From a checkpoint of a small transformer trained on Wikipedia: learned positions, biases.
MLP neurons of a small language model. Each row is named by its layer, matrix (up: input weights) and neuron, and shows model dimensions 224-351. Each number is 200 + 20 x the weight over its row's rms, rounded and kept within 0 to 999.
After each neuron's rows, "fires in" lists the words (lower case) most often at its 100 highest values on Wikipedia text that the model never trained on.

L4.up3300,177,193,183,200,208,216,180,207,208,210,194,208,201,230,196,215,185,200,219,195,172,232,231,169,230,200,213,203,187,190,218,196,199,191,208,175,172,214,235,195,214,192,198,183,183,161,176,206,185,192,199,183,175,205,212,191,205,224,215,205,204,189,195,172,205,222,185,215,186,186,169,192,201,207,229,174,193,163,221,174,203,183,153,215,217,195,217,213,199,181,213,197,158,218,186,161,214,219,202,183,178,213,236,234,213,182,188,192,185,190,199,196,225,190,223,190,165,228,167,208,205,228,193,190,194,173,208,209
fires in: "when", "as", "if", "how", "because", "where"

L4.up698,205,208,157,165,238,195,182,224,183,214,227,170,185,196,173,196,200,209,192,184,172,200,231,163,163,219,210,210,219,194,188,192,211,211,233,187,192,216,202,229,216,201,208,188,233,185,166,231,183,213,178,204,173,193,183,187,208,221,216,201,167,203,219,183,188,182,232,166,229,201,253,188,213,239,189,199,179,193,228,181,219,202,176,204,209,190,184,203,190,184,211,189,216,227,175,175,171,165,176,187,204,229,177,201,211,163,183,214,171,220,198,197,189,214,175,200,197,169,227,198,162,210,204,176,249,223,182,191
fires in: "is", "was", "work", "working", "went"

L4.up2027,191,176,193,184,209,177,186,202,194,208,205,193,189,243,214,216,199,185,199,188,215,200,200,176,208,199,201,195,215,177,222,187,186,192,198,186,187,219,169,179,162,156,204,202,182,197,198,211,166,209,199,174,205,203,205,185,190,185,172,206,204,194,219,166,191,186,216,186,194,184,168,221,155,187,191,191,197,158,187,196,186,187,198,211,230,221,201,186,191,229,236,180,209,221,221,214,218,239,220,202,189,205,190,233,189,234,217,167,192,211,185,193,215,273,178,191,223,201,204,230,197,213,219,204,201,139,204,209
fires in: "there", "home", "up", "new", "out"

L4.up1519,210,193,224,193,171,225,182,195,225,210,214,178,220,180,179,189,202,234,257,170,189,207,179,218,196,203,186,208,219,192,197,206,224,207,167,156,175,185,228,194,208,151,178,205,228,196,223,177,229,209,214,184,190,168,211,176,173,176,225,203,221,204,219,188,229,227,170,186,212,209,169,238,197,193,192,231,195,188,196,176,194,198,150,182,202,239,203,183,191,217,198,232,181,207,176,210,152,217,170,202,197,192,225,196,236,190,202,197,226,193,183,240,154,207,202,214,206,208,165,176,205,215,272,215,189,211,213,197
fires in: "have", "had", "has", "total", "having"

L4.up2203,188,147,195,260,222,215,173,201,189,223,194,208,192,231,184,209,201,218,215,263,192,218,209,218,175,246,187,225,192,200,154,167,214,206,211,187,227,177,230,151,193,221,211,181,187,228,195,171,157,232,194,164,236,167,220,242,220,217,175,201,207,165,217,213,197,192,209,184,186,194,207,226,173,198,200,219,217,204,208,192,208,207,215,194,179,201,212,211,190,184,188,225,198,206,181,214,230,213,211,195,181,197,188,169,152,206,215,194,196,198,204,241,195,214,190,206,179,204,206,186,239,188,179,216,235,169,198,186
fires in: "state", "world", "national", "surface", "international", "public"

L4.up2562,240,213,167,193,200,226,176,201,215,210,198,221,235,212,210,197,221,201,192,189,195,210,191,183,205,204,221,187,231,198,207,220,192,185,202,173,176,221,200,181,207,184,227,193,218,228,151,229,180,175,198,184,187,166,189,184,202,170,204,227,207,197,165,217,183,213,228,241,210,202,185,170,203,171,183,207,212,178,196,154,183,209,221,196,180,165,223,217,185,208,195,177,160,172,177,188,198,171,199,195,210,222,164,197,208,216,202,204,213,188,165,210,199,149,201,189,205,172,192,249,181,208,209,213,189,219,211,185
fires in: "s", "take", "takes", "took", "of"

L4.up1933,214,193,149,219,214,195,218,199,216,189,193,207,246,207,255,194,188,201,225,207,205,187,188,229,229,180,171,221,216,200,174,202,187,197,215,250,185,179,191,216,236,203,204,189,181,207,228,201,213,220,187,185,200,209,203,177,200,172,204,212,225,198,189,180,198,193,163,197,175,202,213,167,200,194,192,208,199,232,165,186,207,227,215,215,124,205,203,217,182,206,203,181,193,210,219,189,203,197,195,193,201,205,186,164,205,224,188,193,165,210,189,158,209,203,200,211,227,217,206,178,163,195,241,231,189,206,185,186
fires in: "born", "life", "moved", "was", "career", "went"

L4.up3293,195,213,215,191,190,209,201,173,202,226,166,211,179,215,214,191,172,187,204,211,190,189,195,157,217,192,218,210,225,195,225,233,161,219,188,167,250,201,228,200,167,213,167,205,177,197,196,206,224,209,206,196,194,227,187,183,200,201,233,196,239,216,180,215,196,190,207,166,215,188,228,177,202,213,180,210,209,191,220,222,207,197,221,251,221,239,261,189,205,238,211,220,213,211,207,198,200,211,178,203,211,214,176,226,221,229,170,225,197,176,196,145,251,202,185,203,213,189,205,192,201,242,200,198,195,191,216,221
fires in: "is", "be", "are", "was", "have"

L4.up1189,218,197,190,193,235,198,220,211,182,172,205,192,246,200,184,222,204,174,210,186,203,228,233,175,197,189,175,156,169,202,205,187,208,226,201,223,178,215,179,219,179,184,236,228,226,196,236,179,186,192,184,221,213,225,173,215,198,186,227,206,224,180,169,245,175,172,227,214,211,182,199,167,222,209,210,186,182,199,160,171,187,150,197,203,172,198,189,210,179,177,215,195,196,193,180,169,208,226,195,195,199,189,195,227,188,215,204,146,211,171,178,244,171,203,207,217,216,152,209,167,191,199,227,232,195,200,184,157
fires in: "on", "take", "took", "takes", "taken"

L4.up2334,207,191,210,250,218,224,226,206,163,197,203,235,192,183,158,230,193,197,223,195,188,222,151,204,211,184,178,198,186,246,200,169,195,234,173,202,196,203,213,182,183,247,187,216,189,221,241,157,176,184,189,185,185,232,200,200,169,182,211,192,213,193,239,198,199,167,198,172,200,198,194,206,221,201,193,215,229,195,217,198,215,205,205,189,166,205,208,215,225,207,211,225,200,198,218,226,168,194,178,186,173,193,203,237,161,191,200,220,188,188,206,187,209,215,234,169,185,194,177,202,222,176,171,193,193,214,177,201
fires in: "life", "who", "career", "also", "biography", "played"

L4.up3048,236,192,205,196,204,217,219,232,174,160,168,194,217,192,185,140,217,225,212,182,213,179,138,188,188,157,212,201,240,187,190,189,179,186,205,197,201,214,178,175,185,204,213,170,189,197,248,182,218,203,180,173,188,197,208,176,166,166,220,239,194,178,187,205,201,207,200,160,221,172,203,221,192,188,198,217,209,224,195,183,212,202,231,201,190,192,173,190,230,208,198,197,207,202,227,206,181,210,207,183,227,199,165,183,198,183,195,200,213,204,190,228,189,181,228,228,200,146,198,169,179,185,166,197,207,217,204,206
fires in: "career", "born", "his", "her", "in"

L4.up2392,213,184,217,180,207,171,197,205,223,190,166,191,194,234,221,184,206,229,170,195,186,190,232,153,195,193,179,212,206,204,180,169,200,199,235,165,210,229,213,212,206,189,170,213,172,182,203,207,182,187,230,209,216,241,256,203,209,225,235,223,201,213,221,175,175,196,231,202,221,227,181,180,174,202,176,217,196,188,225,169,192,181,226,196,202,218,211,217,202,250,212,205,172,205,192,198,178,219,186,215,230,170,162,200,178,216,223,185,202,151,179,218,203,196,210,189,218,177,175,216,188,183,192,169,212,193,185,170
fires in: "were", "are", "or", "is", "was", "am"

L4.up970,191,162,220,186,229,198,204,242,217,189,216,180,213,201,218,199,219,219,210,200,233,180,184,239,226,240,199,166,201,186,177,173,202,171,176,188,191,197,178,222,212,174,245,216,207,211,206,174,212,189,206,189,206,204,212,207,196,169,203,199,177,214,254,196,225,187,225,219,246,233,168,223,147,199,226,195,193,142,173,188,218,208,193,177,198,180,188,169,178,181,198,243,184,198,222,192,209,223,207,206,185,207,169,221,197,213,220,209,167,220,218,199,181,241,232,233,214,214,192,180,203,186,196,211,215,191,191,228
fires in: "had", "having", "not", "have", "but", "has"

L4.up1081,196,207,175,233,216,222,168,215,196,212,192,209,218,221,237,191,214,191,177,193,192,184,202,201,187,203,183,196,206,225,163,216,203,180,216,205,196,226,226,176,182,231,220,225,181,170,200,236,225,168,209,160,228,176,178,165,181,170,220,220,242,161,196,192,226,198,195,189,199,183,214,220,187,185,205,226,188,197,170,196,179,193,200,207,189,201,217,212,212,215,196,219,206,200,239,206,195,200,204,203,214,193,150,217,251,206,201,162,191,216,221,204,237,164,207,199,172,245,196,206,202,207,166,181,169,236,198,210
fires in: "such", "same", "that"

L4.up1418,202,202,205,235,174,217,192,193,227,224,203,172,210,194,205,197,209,199,148,196,160,214,227,225,164,197,160,169,162,210,184,214,252,199,200,208,222,184,200,213,206,211,175,203,184,163,209,201,194,206,211,203,161,204,212,243,194,197,217,212,219,207,223,146,208,196,236,221,170,197,203,226,165,171,215,167,180,160,175,185,223,165,202,211,207,190,223,219,197,191,193,206,233,213,211,206,199,194,188,177,207,202,164,238,183,207,194,197,170,218,229,198,169,167,222,205,208,216,196,221,239,213,224,186,191,215,192,224
fires in: "from", "between"

L4.up1902,194,212,202,207,199,225,199,240,197,212,178,222,200,210,202,196,233,190,185,215,189,189,199,239,185,175,161,215,250,189,232,202,209,203,171,191,187,169,207,226,209,185,187,176,210,213,176,212,232,204,218,190,181,217,197,211,210,178,194,183,198,194,189,220,219,202,218,208,207,219,203,190,195,176,216,180,191,196,186,178,203,189,202,225,211,199,186,203,188,203,198,172,227,211,173,166,217,193,193,208,228,198,201,209,186,200,181,208,256,205,194,170,227,231,157,213,212,182,225,234,202,193,157,213,210,185,191,228
fires in: "new", "hard"

L4.up3406,188,205,208,182,212,204,199,223,215,191,185,183,193,182,192,192,202,208,222,213,185,206,219,206,187,209,192,224,177,217,187,189,206,208,189,188,220,192,185,206,178,186,199,170,212,204,207,224,178,188,179,223,185,220,218,198,223,187,216,204,166,194,212,211,185,188,187,187,170,186,161,203,201,194,181,212,217,188,208,186,205,197,210,168,218,220,239,188,186,168,207,182,193,184,219,165,203,188,206,218,242,216,205,173,208,226,218,183,169,233,220,183,170,220,208,199,190,209,225,207,171,194,197,236,204,190,200,197
fires in: "high", "this", "any", "each", "all", "our"

L4.up1112,202,175,172,212,192,191,206,162,224,169,200,205,206,186,206,223,172,165,206,189,231,200,225,226,175,171,171,178,189,215,174,206,177,172,189,193,208,178,226,202,181,242,199,175,226,204,201,232,206,193,184,214,181,201,213,232,197,205,186,189,186,206,186,226,209,198,188,207,216,192,207,216,192,160,181,203,227,163,225,181,181,176,230,186,215,193,208,205,161,177,148,179,240,238,186,182,223,212,198,155,189,204,161,212,184,229,190,207,172,189,195,226,191,212,209,206,184,191,193,193,237,206,215,216,210,178,190,197
fires in: "women", "she", "children"

L4.up31,187,193,209,256,187,202,188,194,170,164,201,202,210,210,178,214,218,186,174,217,194,169,186,227,181,200,202,197,203,174,207,234,168,207,192,186,223,215,212,201,166,214,207,157,165,228,193,211,184,170,179,228,189,200,211,213,194,204,162,205,205,205,167,192,189,184,199,216,180,202,227,201,176,162,188,200,186,164,171,197,173,223,195,199,175,201,207,207,210,213,206,203,206,219,198,220,201,206,171,216,184,182,187,219,176,177,187,186,209,214,193,184,216,190,179,185,184,207,232,219,192,213,216,193,206,196,259,206
fires in: "who", "time", "best", "live", "life", "chief"

L4.up1070,215,216,217,201,201,199,201,192,178,191,207,201,193,227,192,179,201,163,200,175,200,201,203,171,174,204,212,220,179,186,183,199,176,185,241,174,197,172,181,192,171,260,174,218,227,209,198,205,187,197,218,219,200,173,171,197,223,219,204,197,204,180,186,192,176,243,190,205,197,199,172,251,201,229,194,205,234,203,217,214,202,185,212,204,202,187,222,209,204,186,197,204,161,205,165,205,198,201,200,182,190,180,233,188,235,182,211,216,252,193,206,189,182,218,203,226,187,184,189,186,221,184,215,192,199,186,222,209
fires in: "league", "role", "conference", "cup"

L4.up149,175,215,182,187,196,202,156,179,195,210,190,153,236,172,218,184,210,187,192,168,172,201,178,192,136,184,173,176,218,200,191,188,193,241,166,184,213,228,195,194,178,194,204,189,179,177,200,197,203,214,179,172,180,167,212,219,206,227,213,212,199,200,221,211,198,198,158,215,190,202,233,215,166,198,164,196,224,222,167,152,190,188,204,225,215,184,200,199,195,199,167,202,212,209,240,156,197,218,204,172,186,199,197,210,217,195,242,195,180,195,215,209,205,186,215,203,201,184,241,183,201,184,177,218,179,210,220,194
fires in: "women", "she", "1973", "5", "her"

L4.up709,189,210,215,200,190,223,208,195,170,205,224,223,180,198,214,165,190,196,213,202,222,185,222,205,203,211,194,208,203,210,206,195,221,190,200,192,203,176,215,193,197,205,173,222,192,185,177,251,195,177,210,226,223,203,234,103,186,186,188,218,195,219,215,175,220,205,182,191,186,198,227,191,185,175,202,210,204,156,205,180,194,207,198,149,179,203,182,213,213,178,221,188,247,215,193,193,191,163,192,200,201,208,211,246,221,226,179,157,198,214,191,183,174,191,199,212,180,156,188,225,228,196,222,184,211,220,218,206
fires in: "1", "television", "who", "0", "from", "former"

L4.up858,167,205,219,182,187,235,189,201,182,239,218,212,229,231,216,196,176,207,214,231,182,208,210,192,211,216,203,193,172,194,177,186,224,195,191,205,208,224,218,226,190,224,219,198,247,215,215,196,184,212,215,171,204,177,226,196,198,200,209,224,189,194,211,164,200,209,187,186,209,215,187,218,202,184,218,215,203,165,179,173,192,217,213,196,203,159,233,163,200,181,185,209,179,209,190,174,223,245,210,246,156,178,187,184,188,180,176,179,166,172,164,221,205,221,168,221,206,207,188,198,217,235,185,241,193,193,211,163
fires in: "before", "so", "after", "when", "as"

L4.up3367,212,173,185,186,227,196,185,231,232,198,191,197,197,214,209,182,190,192,186,158,233,176,181,224,184,224,191,197,204,186,167,157,179,191,213,201,206,202,191,209,186,186,188,192,188,200,225,197,219,185,204,253,196,192,173,182,176,205,219,185,197,181,175,208,197,210,196,185,218,195,192,191,180,187,214,191,205,159,233,168,190,174,187,188,196,193,236,206,185,205,165,198,216,210,209,182,212,215,213,161,186,228,198,181,183,203,215,244,204,176,184,221,206,173,195,209,190,189,202,178,217,184,247,190,205,228,193,201
fires in: "one", "among", "many", "location"

L4.up1123,177,178,222,208,198,197,193,236,186,234,195,202,189,190,167,196,185,173,218,206,202,187,208,206,187,171,153,183,183,229,179,192,190,200,176,210,204,167,222,235,202,225,168,185,210,207,211,193,184,220,231,186,215,204,193,208,219,245,173,222,196,210,170,197,248,195,226,194,225,214,177,189,201,212,211,185,187,184,195,187,189,205,191,160,207,200,215,217,209,201,186,174,202,179,202,173,183,240,191,238,216,184,208,189,189,195,178,163,230,219,202,189,254,184,186,216,204,221,166,198,221,234,219,200,195,182,183,181
fires in: "so", "it", "such", "me", "too"

L4.up776,196,198,173,203,167,201,205,194,211,181,175,198,206,186,205,186,180,189,188,196,169,192,205,232,184,243,212,206,210,190,167,194,217,198,229,184,212,192,174,200,216,182,172,188,231,172,227,208,211,203,186,199,185,206,207,213,184,193,198,183,190,187,200,207,197,154,183,183,231,200,205,205,197,138,164,211,153,196,230,206,186,178,196,209,183,192,195,207,212,203,164,172,196,191,223,202,170,188,198,202,199,183,207,170,163,190,159,186,184,210,233,192,205,202,156,223,205,199,182,169,206,171,216,191,207,222,168,224
fires in: "a", "its", "his", "her", "their", "two"

L4.up3087,190,205,184,203,257,213,207,230,186,196,209,186,186,205,219,208,230,198,197,189,222,180,192,204,184,198,174,220,217,198,189,216,187,179,197,193,222,212,210,232,175,197,220,228,190,209,231,183,211,203,206,211,213,200,182,211,175,192,237,177,212,219,215,185,181,192,240,212,214,224,162,188,203,175,216,199,210,186,164,178,180,229,228,199,182,238,196,162,224,193,191,205,208,176,216,201,201,155,201,221,196,201,168,193,189,219,199,212,216,228,196,198,191,216,215,219,198,211,191,194,237,210,158,197,230,188,239,198
fires in: "between", "these", "are", "such", "both", "were"

L4.up795,164,162,204,252,176,179,219,198,176,192,196,168,196,178,195,246,195,188,188,194,190,178,194,216,234,189,187,210,174,213,185,201,220,174,191,180,181,234,192,204,193,197,204,209,199,232,199,174,185,204,158,196,225,221,204,169,189,189,174,227,162,201,182,235,212,195,202,203,235,215,180,204,203,195,191,178,222,208,218,186,218,208,169,202,220,189,205,156,197,180,181,202,203,200,224,193,218,223,210,214,186,160,206,228,249,190,209,204,189,178,170,193,207,243,240,200,202,209,200,208,206,179,206,189,175,200,173,219
fires in: "part", "served", "was", "serving", "role", "as"